Weights of a small GPT-style language model, trained from scratch on English Wikipedia.
Size: 14 layers, width 256, 15.4M parameters.
Architecture: rotary positions, no biases in attention or MLP, untied embeddings.
Training: 645M tokens, 4924 steps.
MLP neurons of a small language model. Each row is named by its layer, matrix (down: output weights) and neuron, and shows model dimensions 64-255. Each number is 500 + 40 x the weight over its row's rms, rounded and kept within 0 to 999. Numbers have three digits each. A neuron's up and down rows have the sign that makes its largest values positive.
Before each neuron's rows, "fires before" lists the tokens most often just after its 100 highest values on Wikipedia text that the model never trained on.

fires before: "\n", "=", "\n\n", " the", "r"
L4.down540:472487530442499450517474437519500443529498411486508590557446473511516519459473525501464489476456538504533487468551444518493451478467554496492504505449517493553495443496554494491556530565506498496499529484489546507553531545522522523560489519502527473575516499524430518542496496477492614460457435465506504521532496503532508450503579426530592536580518472497469553510514499556562520523464473479423494515407623531434533428460474527479527517559509486458495529484496482455514528491459519524464500487499510572434481521481473555492535389521525565513509559482451448536477478567426421551

fires before: "=", ":", "|"
L6.down272:519517468532512494522503499539413543461473544531447497512511540507536513497469488449495520504518491520532524559470480485497425496499523500515487564551519502420472534470485482467434509480486546531475538473505541475698492473536521486517485524505473510517509489544497535544493473497482528522522523510528509539487520463486449464527508480544518565551478448501487524530568516451540497495545520541514508475561556514486524504474467523532454555536551560494488505562491553438467506535501500505542456469191491471503546483475462457507551601502499484458532475571506485493496497499454483517

fires before: "\n\n", " The", " In", " It"
L5.down203:449434548517483473513446532457492513500471513534488500471512499484449471512446519470506486436545525472450463506413472464469503537548579475531469491509490525555464547453552511496521562500473564507557505507512519525591557478533518534518474482522525515517482478490447545533476485505471478558494521523586510553545504443518508453469555504486515529484532530440561517538479497558498511535458490499517476504553605498535494521529531534558533524417513514458501467499474448438458536498480482565477508462267524527492452499537522513511522567480502529474501579498498523526533460540521512476

fires before: ";", "|", " |", "N"
L11.down237:524470534485499452456490481506525441449557437530559472466473535521472564489475476484448538496503493489544578471510432497503564491509557479484509456565478527501583494496476507458499476501467449470531523399576474474417501513453510526513539478494545514552544507498496522535446460464501535556504492532529443575538529531477419505543589475475581424476483477519517484466487500504447473504573579513474543443482541553502530535603485498535543552472470503454470470503477544488533460498497443468530562527371485501495472459459525475530519428505451559499462529553576490492619537407471472546

fires before: "=", "|"
L6.down570:514543536471543448550553505459584489561480490488527460537440532465529513486446534541464465502450515511558487520522507496492394486518463501502505539535544506457432491542453502447504495502504573555514502537504488548560505496451575536529496462501478480542534536473491499476468514472502471537428488507518496482548556502509471491548485570492567488487494550508518470561524524502549540468479483487498502491447520436539505499408477489534473568538522523473504517512481486458531542549558459477498497482141499526518521493495488467469481515489486489518570483549482470502514513448518500490

fires before: "=", " |"
L6.down249:512465458472513416565454486437449493501504496544524491576422564504510496576489393452532494554498525520474521515519451466546521507494576538519496489536483466474478492501487495512511543562515472468475522441549546491590510478445476521501478434486466490464492521538451482503585547476480550544519457526485517507530473511502522558488526476509514488472451448517519453547529518508494436516529489573492510557525584445432520457495506503515465512526545559531523520499452442497498443497527504614475471538195506554518472517515495432474534510502507555513482514537442518472523498441470525499

fires before: "="
L6.down417:489510485496517486495480487496478531479511498509475514517497523499501496551486496502502539518477486508507480504490511493502554485502490489495523515500538486505546517465495514479506474485483491482512548513468507511721504490511489501532497515489533490519477488497496517511510533495506512478502485511527458500500482496548431494502487485548467506510472494457503504502477483505559506496496547476492479502528463528488462517488492503520537519489522522501504523501486496500484519508502475480494501459036517478529488517505495505476529671511500487505506491498489480479490522517508502528

fires before: "\n\n", " The", " It", " He", " On"
L5.down658:449457470437541489478426527452543477479469464524551502514484481462451514508475550488519516493535506537515454474442467478454488539508541487513540465478467500476506515512534473514508521488424537526507488516539539476674520521511511515585498513550466523531559459508416520484492528482491481519465528511543499527496494425539463484464459495402540522538462545480534462498489501554544531447526471512503588511550585526525524516565472535471529526526527526471488465474456459449514494492562498508485541445243590490528520508536498493471440617506519498493557477493504449511492530491518511505

fires before: "'", "=", "-", " -", ";"
L5.down589:479554501531538458474504530432505518397456545533519490562512497505529509573566507506503500549522444447552516490528536506466488458521437474516465484460497547497486487555549524503517515516512492534542497524513493457532486465511584433466500496558450523512467503530531480438531513564404548584578445553573515516468451530521533512473483420540492520528465577517464499500555493451513530525400524556420516574520521501499472577520531515520521563465474564536472552590566536535538498493489556458532457474448467490479501452480500541505424549468522547483469493449536439462487470504464456518

fires before: " |", "0"
L4.down336:479496496503474521514583505488503516520521446510571549465537491527479483539550505558555521504515524498521512506396538504541498506541484402478492527528464470463539504458525470437441596462431530502491473469486526575507445515488423426455530488470521497490458514517513483470472516408503510488518477438547502495538528508487392475512512497562493517583485511602543491533511541505539570503479498485496555527477442483485438433472442464485478558470526513488501462606488459493512549488517522482464503515346438514458482444511493527500421527493451464447489530523477593500471432519434460480

fires before: "=", "ed", "e"
L2.down631:479469502469518461418549545541474544473534640474545434450451455572564561503492492455569467521474521501512521508524516502445488502488480568444529569457525504522532504547520524541599561555548515526479525515559506511516569452491470538473523512485507530478516542424505512414528581522470533488510499561520501486506491501513529471540498499444475449490447519410492496534494502560440515526541538489494522515566477477399535491458520496473541491588566481514591490458486509543495449560476582512514540543496550512462411481527524470538525510472648420500499485516510522522541548530480531556

fires before: " a", " |", " an", "\n\n"
L2.down539:497556494541467474565476488420462542492490504512556474480500514546504467491493527556463439462520501493527532549449448500505515540524485518538569558516476471553436502453489499545522430408556462511484462517510464475475430437504551517527453546427527514459504553526446557584518487529457564534497546563600490535518521414430491495489505542518534506621548457474476498479521534489514516474461405530533471544511467430523485554458502517523475465476438461454494528528499491509488520514488489456537428526624476535453503470517497480517506516499553513543474517556429468532455474479460574441

fires before: " |", " (", ".", " 2"
L11.down124:557455450468479487508564478428476530467496518571511496429582556597532469521487491501520519581404497471498515491502514483503507538499450487546457401451521503473574542476492490515487466463501517561449496498532404413517472536488512561492453519543570550497537492534437494457481543475504504518521504459499519574514541469510505403438534404546543558515584486488439525511504516538502438534513495490515468473526478475529525552520469550463433471516478459501564534488553439533545518550506518470506486468549538529542466498492534445495428527502511512537504558485414486523490552479497526480

fires before: "=", "In", "On", "The"
L4.down286:513482488479498490523482543475474527521519568480463497517468583497490433532525551478480490473473511551474479560522478525510488497502528511559474480524560489495486550503496498475496463510509519524480529513508498521560524458446522474530515481521462519475416460489447505504502552536454437506513526492491524437434471474520441457507491478530513525494492458484521526517536447497517543455506510531460532462496477477493499528507488511501508549523468533490560555517500519474461522548512518513495511464146518514527516505465445490488521687464493489478532479562481480476475476507441458525

fires before: "|", "="
L10.down419:487475478523540533480464507511497513482524548489465486501477519476490484505509552471478567508486499495521427488492536514528485447498504466441525508495479498494454522482529472380510517476515501449552466523523519522654506523494468491502494552503517478453486464472519497492539473588490531534513493497510478439520511494417448500484536439534558453547560539479547449493461524488499569562496473453419463470498457497510552486474580464477477439536440518501449504491514454482501449477455454542488573497243533535531486515455542441464463556549506461500501476428456518574468462490501495452

fires before: "=", " the"
L4.down471:470564457407472423445565510497506536459498494528506590561508460522464511507523451448443504546414505477548471536490509505445526515497473417465505452522522465511504538521454521450555505512506540518579491482488437518502526435492574484531542494562410577506461486546456493450563481455470490542550440453520534497423407530501462488453511527479439521516511450481559457534499489443515479478464475505540552410505447523414561536484484462507518508519551537444533522498482490507516455534572492522529519474512553497446460479499526453469474506433524505481477494501461414466466494474485563533

fires before: ",", " |", " the", "–"
L2.down432:488416506490543495404560437487543423521519494493546482551493462504555542518487457499541478537478464506426531402532541527468498525457498506529501463505462544552492610402569545474553538582504492509536441537446394491541540568488483541461475515530502477499566504498447460458489485446532495471401462453491497539545495495567552545545504478490489495442502482496518528578552482502473476476460469505484506560516479485445508500485471541459582455484520481492499508450615542465489445452549489477449529544451452485481454509531441559517469550532499452540519461469559485556440523442556446522

fires before: "="
L5.down464:488491501464534452469477535432457575496528547463435534509477565489540483510479482486468505501522518525465410577508483434529527522527474519486517513474504512500527533425477546511494501509484462519529531519503559516644563498493468435536509475485485469559420486526470468501559466520483472480578545529497445495468508491527493501482482505567530516534515528510523556509539481525525523435483526467499525572563544530484477537509539502542489504463569494488467476532458512501505504487515447480489522472155545467481472540479426518473519582524486545506505496481500492448474546491489517558

fires before: " |", " to", "ing"
L2.down349:537470490574479545464546518483485528441503423561510434494464487541493508457512515507499544534532536481419418485523490526504460450472475534510467447524475500452511509537507543545487468518525501445480598506509481490546526560520541452520471513497466418516473561455469538498528532502485498429493497418497501484492541421478433475533548549532426507517485490518452569487453486492470459520523531479476481421522514504564464504476500536508480540483533527526479532432506535476537567478478496482512551542370513522549478410511511549528486594468538557493400553467478504444512565549433464486

fires before: " |"
L11.down611:529570424477452489532512487487570509525536496543582504490471483498539519547468550510503538518463509489482474461578503449514490530514482534575477539518495400512473478526546541483518552508454536458500490475482520538558495454513475514504508502530516471463460469511541486436515670494491482517512435536476475477422507521554475447476516478423475467467480430508482522616497569503458480478503448424473462499432449504527510545433485523582499437440463525505502510482497482558473511424541477494523489425473547480482487517486468509493488629522545562514445527460575514537510541526531477530

fires before: " |", " of", ":"
L11.down273:548562504515541564437511494405533478523521493527607509520556563522545475482527522497529452494501498515525471497556504496478465499482501488444520513501506443502506509482452533532496525528551503565489485545485433522499533501512481466478453540534432404512544557483492560460538449498399515537545519592496442520558531489411483565562499518458509551577538511532526535446428459502529525543478527502465526554474556484545474571516529503431510498572499477489508465522489493420484478528501474504564529397330485514500482434490513513498489481481573517492512530405526530482578511545480528424

fires before: ".", ",", " of", " and", " in"
L10.down699:527472512477456527518503482471495516503505480451581523496441462560534465516542628496492491488553486549493434576451524473511478507504475549529523514594519464517499505545571513534470516620486479453547485496553520484386550502426493465521520506521611471487492506495431478490578460561450628502464536511467458449515503573502524536455461516559468426506481533492464501471461458463492491523519471549501506462577461536473496478437551500505502527490465520491532438446528564524419555468462537531469508514436438476553527433445472464464542449438550485547522468475506480445491446432505532512

fires before: ",", ".", " of", " and", "ly", " later"
L2.down183:470519575490443502465526425483483545554543488522507581462533501544540482511460562478517545477468483501524510494527514553461506529498495500538522513507485485526508483553453464500531486453477463486463460539485519525250516498454517471468514449504473472452581507424543556461583496533482497515464499522471533492543492501474483471533591548541523488507571463514450459483504520519499581564432484460518422469514557454497545518436484535459538500469491449477502503546539511520497468455564481489460537518450464487450483479519525539437488526445516492436445449522467549450485476463505485480

fires before: " |"
L10.down71:498583452514470558499438540540497463467509454515461498467546459498467452461472482463576502428505492512542462457482512443546592467485471505443509498462523468567436464520468544513538476488535496446477484455474506498536474543447510611596517515491494495513479506493521564558527480454516519515473505466494477482527489420511484500453519444435509455503476542549535534554496487518489497494496481527449512493443480542478397534548596472479460485483432530564547468523483481522521479437494445548411569510527463580509378603499475506523451588485542563502502543518507511513494572510458606539

fires before: "|", " |", " place"
L2.down1:442484543483534505562468466497568478545526489474518399532489490545514505534471549446482502478471542537427484468505472479555481512554515548439549508549476394479545516505459453400478498548474471533494481527574514558604503529494550507551530499539536474507479461491474493469411539525516565430559493501484495466508484515414498492530503512525572466483554485500495510469535534483443435467466581480482554519519487451458560499546496497498495515523510545500511497501460466513549500528551497526466487542369439483466502438516567512490549626449449497481564592518549398491470493504514492449

fires before: ".", ",", " of", " in", " and"
L10.down533:410455534541592466468504443467488465508528543488486515484495551478508486492534533558487482480567527496478435444461469467469474449524505497459531431477428529542510515498487502468469477564480452463521493497539529505545470444479534588553504462510513500466444466420533484515581467473515565480450526550499458485501550465455471536471423532567471501542453552503473413446507387458502460481599455551452527421460458547518545526511450610519543517509462525473504449503484507533516510407469554496426523498552431549492470493475474424451531491518477532571451538520435483479499538500479531517

fires before: " a", "born", " an"
L4.down34:529538406469485521480402483515445475476522473496485463520503459486496515500522399545466459488476497545559455459445549557475515482453525450568487554493502474537547460412566562566540525525512518500494453556507468499584518516492492541526557526498440504567466502515432549528552498485537512531553498491468522502456501479502446436495486472501454549537485504505469567508501539528561489492510506562505555505466474522547536591492436521518550487470512540490523515482461526532489493512495509458490503457581507566520506536439432467573483473452557532543498532502409477596513516522501496550

fires before: "=", "\n\n", " The", " In", "\n"
L6.down329:449467469532526485489518523518497485503451513469474474428472511465476519528467515476447496490530448547466471504528546490501539479529497527515504464463489486418490527446504518515488467500453437500595578472453497540640538508495509464528558559525465544475532471458496542514518490518463502491454559476505481443448509464517510459490533515445484498524462531493538524486454514520520496465504450458580489543553505529461506497488516494477515492499510548490515448462543489552518521479450480471479560513127505530533491471540495513524473550520502567507519507516452534514504544544503504487

fires before: "|", " |", "s"
L6.down347:449477459536477489517502478543513479523462445465431493501501432488492528490546458485511447525523491562472431498482544487479519555527581524560487507528460477513531471482419514546468519508531520447476538506534509511534511483415506478490550507531498485564458538474513539548531445540486513484495488487502558497542491491560519439509545498418518520428483402538522506483567517554520371511517458532605526470468504427666502525526542530505490441502418568459517485544500518523564492494444500522464499494451531544511480435500504604511524487466505538535514468517509509464465521542561446548

fires before: "–", "'", "-", ","
L10.down462:450489495501462556451471511481441492527567485532525489493512488496573516514411563502603480578528557455434490518530501480450506492495523496524438471514505435492538440485519534492428509530516482524470452439458512517447505474465599443554493487497484455490497466556464556494519476462550546514562472448564479533527422539413510518459488471543459534503516499502521505436530479478480446531560496579511484475550492519504514495505467564523537482505468557488499461506381509528452530472521454531494545472378526481507567472509582505422549503511477456475496438546471479555556463462525501524

fires before: " |"
L6.down46:520444578493555472479509436498513518472511477572455517554505494455466501438511504455496515567542514553498541498473471461488454574516497462499408519529471593556441515530488514446515516482584522475520519521493542539502547462507480548437535497511459562480549497499560529523451533480484529533498516564518481540485519528482469481453507524580521580546517466446523551478507445613474528468501545456567524520461563516486450505543454593513482535526569432399533480551507526457575502515497570509535557504538548521480415479534554521504477543518469561566556480506536415486513507493566503445

fires before: ".", "="
L3.down457:472468483517562435500483480471507489473504499488479556489489466505519537537549475439563518505446494473515533478511499537526471538526461436517473565468524514485473549494504406576514468459485506466497488501527459462374505503478465489540488532481598574555571529504533504488522565430518537504398471580483493464520478522565498497517487527470534506470385475456448522532500489509497498544489539468511590495472460517452583511545409542486457513503523424513567541470488508499551451542432414534543559585562533463506416559545482510516534445516458447563591493532480541409486473500513513452

fires before: "–", ":", ".", " |"
L11.down518:477485459510452571585477491512492517551476479546432544506535524501511514449429491575490489476517441508421507520459468532471499508508465419470461506540524524404530541511594534514564582508503518476491457463495515468493557448471504483463542508505446508549552521484525486462494484428386512523487437491485509507477443532493445499482494486473452488503523535447474553504525527457533541573479509502493515451544470467446396564499476493521502475464438567502503496553524497455539458464433516615563524504451481544488492536455515507499487520513592504509495503533509433571470456486484440433

fires before: "|"
L11.down115:466483573520518522528490461471505495522451518511474470465512562487534524415561550504512550534533539499482530580479482526456517503486445525472492580454449479563502533490510560479453489529530502563509490537471486525450515486522519453474550428523498424424468506525528483484475506534505491561516499456528472504558465459544491428488445533391522531476530597521506538506474563512526458475439467448423472536497539524458492470510488492562445506540534445457474543523526467474474523472457518493533573534580420467447567517547526531479487486443474428505521523500508481560545481606488490523

fires before: "-", ";"
L4.down611:542511472499541497445523520420528479492451443489497548544493486476474466409467515526520493531540498533561437484486442538567457488544475585471476541474544476507490496561543550469521444577537615459478491531453545466562476497466529453530500497528437492466508517456579525453513501460445496538434466530544502537459503498493522461584508552515533425557514514470455483441489477487500526502524474425543536536557473517554517468524472513470511547475508456479504488529447531533539436530468501469527446445491429544494496447538373497542477542610489507448522556474510449469461468469451530452

fires before: " |", " 0", "+", " 2", " 1"
L5.down337:488503459444524492514575517548408503437460576529499534464451525476566506545449529471498491569462487506521490569518473472505560451539578474473519485551466488469502480454457486507475487508505440551507465509511549528478447487482586505474520507495506450520487502544429453479530429490539503526493503498559405549433539521455505565462551483542482518581502522442506553487476480538518506418549559503468435565554495456485572448514532530500483527541568493461573549499474524501487553551476502440466501504328490497474533494475483498475497568589428557438453499543437486543446502499470500536

fires before: "-", "|", "'"
L10.down222:484516568492403603511506475487420434469482546436597463528560475567463529497522541465547506511486554468504463559449510457439462461442434476470464493490534494455430541552467495523511439495493510517515506485467466547472434538484496526428487456495463491447463495533486451490495564469503467467543536483500430472570567513525494482494448537495495546462544562474549484504524547482428531496492480454490473572510469535492532441491504489466425529469460553528480452526512506529469493550498489429449439519524462486481471512498523475460496434522484513405477552481554532518558443505528510475

fires before: " |", "\n", ";"
L11.down377:489537485537425475459491562516505502451448461484466543454407447513492471446496502477491519481496578523454503489517503460533516543524533474483523491491489477528460461453554494571486560501497448465485483529422501571586542521541512522510515545505478527463491521545568425467476482508470449450486482594473504472556500439472451503438455440524475582446502482567471556476514436443468556584501504458517455461417489468467523470524491541471496493534509439466491575433533534528535498500491440529510497513535502516428501523538495541460506527486575460515579488527497502494453448505496482515

fires before: " |", ";", "."
L4.down442:558426540463450558522537491475556558484437477512537456460550468497468542484483517474501526462563489453468498536504480494535493503507541489518471418540514477475476516543497463587522440518526492528444563511499490440448583521506454392537481455480537515514503571429515543524473530552414526504527579436507490509493562502466505463527506473499532460422607526491477469484479511452554495526485484514584473529495483504573502537484526508497513506511458545519529562548550467526576573484478570495546538515503550491483536470523481538438499519458510497479426579476584396507465528515421497473

fires before: " |", "|", " 2"
L11.down641:445483507525565501513524486478448542462470456486468511525468507531558540496512453524550466554511527547440502513492447527483484519606487597470428496482542412513520499477513517467448538474460495534490536437531511561480482544464579465398509483507464531536429529428502506464532471537522443521462571517522502535552493441435536461495514509477498551505568547439483527458530478416535453504448526444475481544540534472451484489526475510516497524574573571487458538513528464524492493527513478434508443508433481446526559546478518499613504510514459490440514464480496573567444468520426516530

fires before: " |", " (", ")", ",", "mu"
L5.down444:447515545511455441511545431525487439602604526498457517509474524530497459511489541516589486553451521482523545485516463456507525421500493466458442460524486484487478488452558499478488542450466535472485490510457556469487503467517459532549458508513445454441536493519515564498446513516469532418548555444496509543469459463497548510519478467519544535468490505460501557474493380480502461429474482551504462513520444461484527527542499564513488416544504449527505499540536560489399477509430535487456568535468519508530435475573490489516487486482551512552546543545553529498493475552470558461

fires before: ".", ",", ":", " |", " the", "–"
L2.down484:571497439520455516528471490535479480487497560462484479532447494509448514482457480386422531472560518572529452423439483539547517466433511514487490530484518465459470548491519511487473502521478452440497421496484481488594484526460514464477527488475512499435435566465427492493517491450573480492477541485447459529601476506460527464508478540523503540479474452483519549493510435494459473546457524470479504538450505584590492592479450483451449494530501509557477468483568498529497477517546516527458490525378498604456526491551470506551504540551463497523480458423488576455434550475531485485

fires before: "s"
L10.down189:542533485528499546487408479518502495514480475454497486515446436540487527505488443466547527473530536520581488458494560553460521533502513514507504519555491512502490488485505515513487470483565510525517426408519499461515490506457504498534563519495538548465463550479572540579469490564513426486528550495499491569486443446547502418538496522417466527472456511522555455466482565514414456499508475455515543536523401594520447555504591496456412513520472467498496529466517542583451498495477518563518518474335572470524486461542485571492498550519471543501514466493478544575573521541541497574

fires before: "="
L2.down514:473558501491541497581524443542497561533514506579488508519473535529547498476514502541522505458461582493417503486541451508445472530535544492543471490495511491479588542475476549507514464462541501504480541498560498505420484442490495509489546429463508528569531482474464478513521465549462485525528517569478449504485536487542554529520538541500518490477500478455553452487458488542491489443519543453540489494524439506474524518464411548523474542502487563541551448498423536525527514545465468479427520539532489457476555572565468563500489470564521569488525499563565578436484498473420497458

fires before: " |", ";", ",", "7"
L2.down648:485551476487525491482478456479478509507494508454573465527422504504526540509531474478509488443504516501494516477514478493475485461538484526484588464474488514497469492547488526487503511506466504461493482462491620547545488488602465437490496429556439478521502564469548529563499545461520500485556566516512446492529529497510565552592500475544534486488471458475481482580581555458481517516498575529431548505514491466435535517560463482489491504518382530477437488532521507520531521551477496419493555525456462501505551482515510419506515567494486535529524472476495480470517488565479528456

fires before: " |", "|"
L6.down197:487502552469460504512523483512573513496522405506478516477497452470472489484519517520501495553485514501458511465533529473492507518508571483520471485520454455540476468550495502435460590511476473493488429522508406436486470509407455551459545503552458532496421458437497556435445514547526508460503520569476580512448526537535536459473483580482587449506485542526489529431448459519529475517501476445584460480510460446542541531472502532403483516511497542446532525464515466476505559490487505512424545543645468442491502484544490488520496507536394581506510459535490502510495433431596499479

fires before: "s", "."
L4.down672:493490468488503492491465472597450548483457478507489548536446539551502511491476493448513547487529493418500498476492488502525482488514516481535500510524521506432453568521568556473547497451461509478440531492448468525463537487489481518516526516491523521592536571471558514552433444459452503469583577555492529531442546507525518497519487510538515526481510499500493582453519544481545505591491519426458486423510551536496520484506422442563473479500487519483490552437546536487549589542474422542535473505499479414481507425460464481499545471500481517520395611545457492487566485456487489471

fires before: "="
L6.down382:478528538498550508468488545438472508511495533489513515525533561516477507524494538526488523489497509510470451523478475537494503506508466485505469521495517494518477511490461483487519521521474508508533495471503500524673487432462485466501470465502483471515475466527510485501523489531494490505527505490483463492498512489476444473482518485489502492509520515508519513494499516462516523496494491494472528526523500502498518542518524557507517494463487452484469477514516503467523493455526503511513472472059515502498507510504524490509498711538525502470525511470527484467526498537472482492

fires before: "1", "0", "2"
L10.down492:393518581554434454536565485484412514556441540555517470437507519552537517491495464520500537572550531527536555541471484453476479478501502427543481518420516463503549464449476507509422576461492493484464474494535458415517464483497547551471595532507480514426472412500543493476523539552490551515517542536515516475519503520435434458464547445503437530507475495407531511522588521458449502509473494586484519472475480534490472502441450404477527419462507532478464482523554526505435475449483499506469535501442507511487498486551425470537417526510477499457458462521482543491502569552507526536

fires before: ",", ".", " and", " the"
L2.down369:500512511443533482509443499599469522546489453512540443497502589570522517500475448550488439506506450517509472563545471521485554481475505498468590536548463512504496478491541476555450507551514491489503431530496514402414495491467449450503444475488457511534518484458520485485454486508496566526522580489474484485559477455526501447483476447529582444498504468476457435499509450552470514458508512524495533506520435528456486520555452459508545503479539561437479436541550473528525460492488504523459502519286452400539540508486520463434478558506497484445462554493530511510558452554474588498

fires before: "-", "\n"
L3.down147:495430481455613463485537477506490459493460496526584526500411471444506503588469492500448562478564515560486468484445519467414466512534546470517489528498456522534523464503536469545457465429459529500457412494449446459541526512532541521529494474507480520516525478561453488487485497562471443520471578536539540514461436515467511564516482407542458528433543491508533465482438456562481501527459483551503474517474474431522500482446502560438463547515540505463431455549502459495478462507485523534536495520467452565458537467453508580512481561538491551542593461535524522539461493503498459551

fires before: " |", ".", ",", " kg", ")", " season"
L3.down149:507507500531461524469558528487495448499543551506545513474525444480509418418487474508501447521497492502497479431449548521497559506553587508490515435516531526529349516485515487514425532520470493486506469501501513516524482585519507454470488436440455439492422522453565485524516493497478608561468503479484455506493536513450439536525576468486582457596480547531526502485488489502497545508501521530508486496502483447484515463425446518515546460533482477487504507518496482611546447433486499474518431500404472461447521454484584500468446515539553454558525461495548529550526478546453478441

fires before: " |", "–"
L11.down581:476530510503459530463546518493497502495486531570499497487519504532555544522461428573599493469499483468455504473595516507496513489489544550435507454473487512464501515486516474500443575525516537484464460490539492513514508508455509442424518496542521455526500495507453550520505513564523466506510454466545560507499473458448526547439509496505522489481531485537513508524437484457522580543511495497517511522460503454442479509557513469563490488494456446514495499533484520562414499460439528532497501572191489510511523459492523485444512555549507541570467491487494521564520490421530578461

fires before: ")", " |", ",", "–"
L3.down34:476412518438482546452514420464538440500487488484501518535473499538526542488544447523529473489495528507458536451506524511481491551518461466481490477456487543592458526473535463481499514527521482549553392493513437446607531540528525529438498481508434483425561511506444502447491489454512534444434475474521505518522529487449513487594404521511438506516494521505524504596512482467522524510496485519469536507541441477462474569529484532494551499562475456530492512511527521520467404481524479488470548500404489461525455525482437552495472601585524497553499504499511446573525517484481534499

fires before: "=", "\n", "\n\n"
L2.down20:444508472512543516495505405415495549548504467547547472553499482539551546566523488531533477548504483439559487471529533460527463526454548523548518486456468424468481577561516442390553565533406534540489471494525482474508494548459522482494484590487515472467514494453568552473515440538446432521483507493440497503490512483461460493479539473547525479535513476477436492451491427520473477519446556442563551520573519471437528454565500510498501466511572478521484548547535584432507536405516503510524537504624450464468467517517538494544524541487584524522428517469458499519481533503482572399

fires before: " a", ":", " an", "\n", " career", " |"
L2.down74:552524531523536492550466381483466477511489474621487501507483441475597471505470541490491469487521560559533453506552477518554466482510490574496518523477519491516502400511491503481527473433431545500571494529533470489470486502490505504474516472522481473461542517458504538547464545489559487559522501512514524526526500488508473522463465409537525524473492446398427554483568514506553481582518532453461523442608533488494503519423499480524464488550473482464537534566544568497551471523480450446593422471545482571454531527550443516468478533556457546505572514487416527502496488505538524494

fires before: "="
L6.down659:530477455443490499496486487412488503525461488522497510521521464520503493501551479499498523535542508533515445502551495522514491518484477562519422512528507501501530545464446543560432480517503507450537596478491515467657514513465485512518506478555479477463523490526530474499518539531485529437474515518554469505498436509494526504507475522460480508472511518474517539530484482500514472450463488537508520467494513486539479447512498486541467532514585467494545533495448541476522522541500509495495512453138489530500507551454493538485540622532526485428501544456539515462518422489554489524

fires before: "|", "-", "="
L6.down428:435541490498507507490481499555447450436488456493521536585531457443493520431482510526505478467516501530601555510510499471463537520469457485538520464495589509533389553554564529403512612569507499515431525522497480521601499529546545483485494568441471433473441487456504542453527451543477525497524513461541560536497505468459489517530520538467503522503590502505449492409457534497524545528533469458456558507452500485500525545480440465550572424525506516474545499514520468482474475459468524514574516461563470466559514514524539527492509521568522508577483481455559480560539489479491522500

fires before: "=", "-"
L2.down345:542558509502469514503489516520484485453461487505471490508484563500465487520410531502499524506477509550453464529492458487501519534477483517560493504553533501521554487399513522499483482445493528494564549526509477549631489525455505445522515488509504481530499489495438493477545482521542520560480478501487502528508472498505516518489514508521530502482430466427480540491461491492475501459491545508481458441502500477501479531458483513524532434519491508491545509500459535522477530516476450491503452474131530454480457508515503527493518600543525474488537474481497521493515452465496475512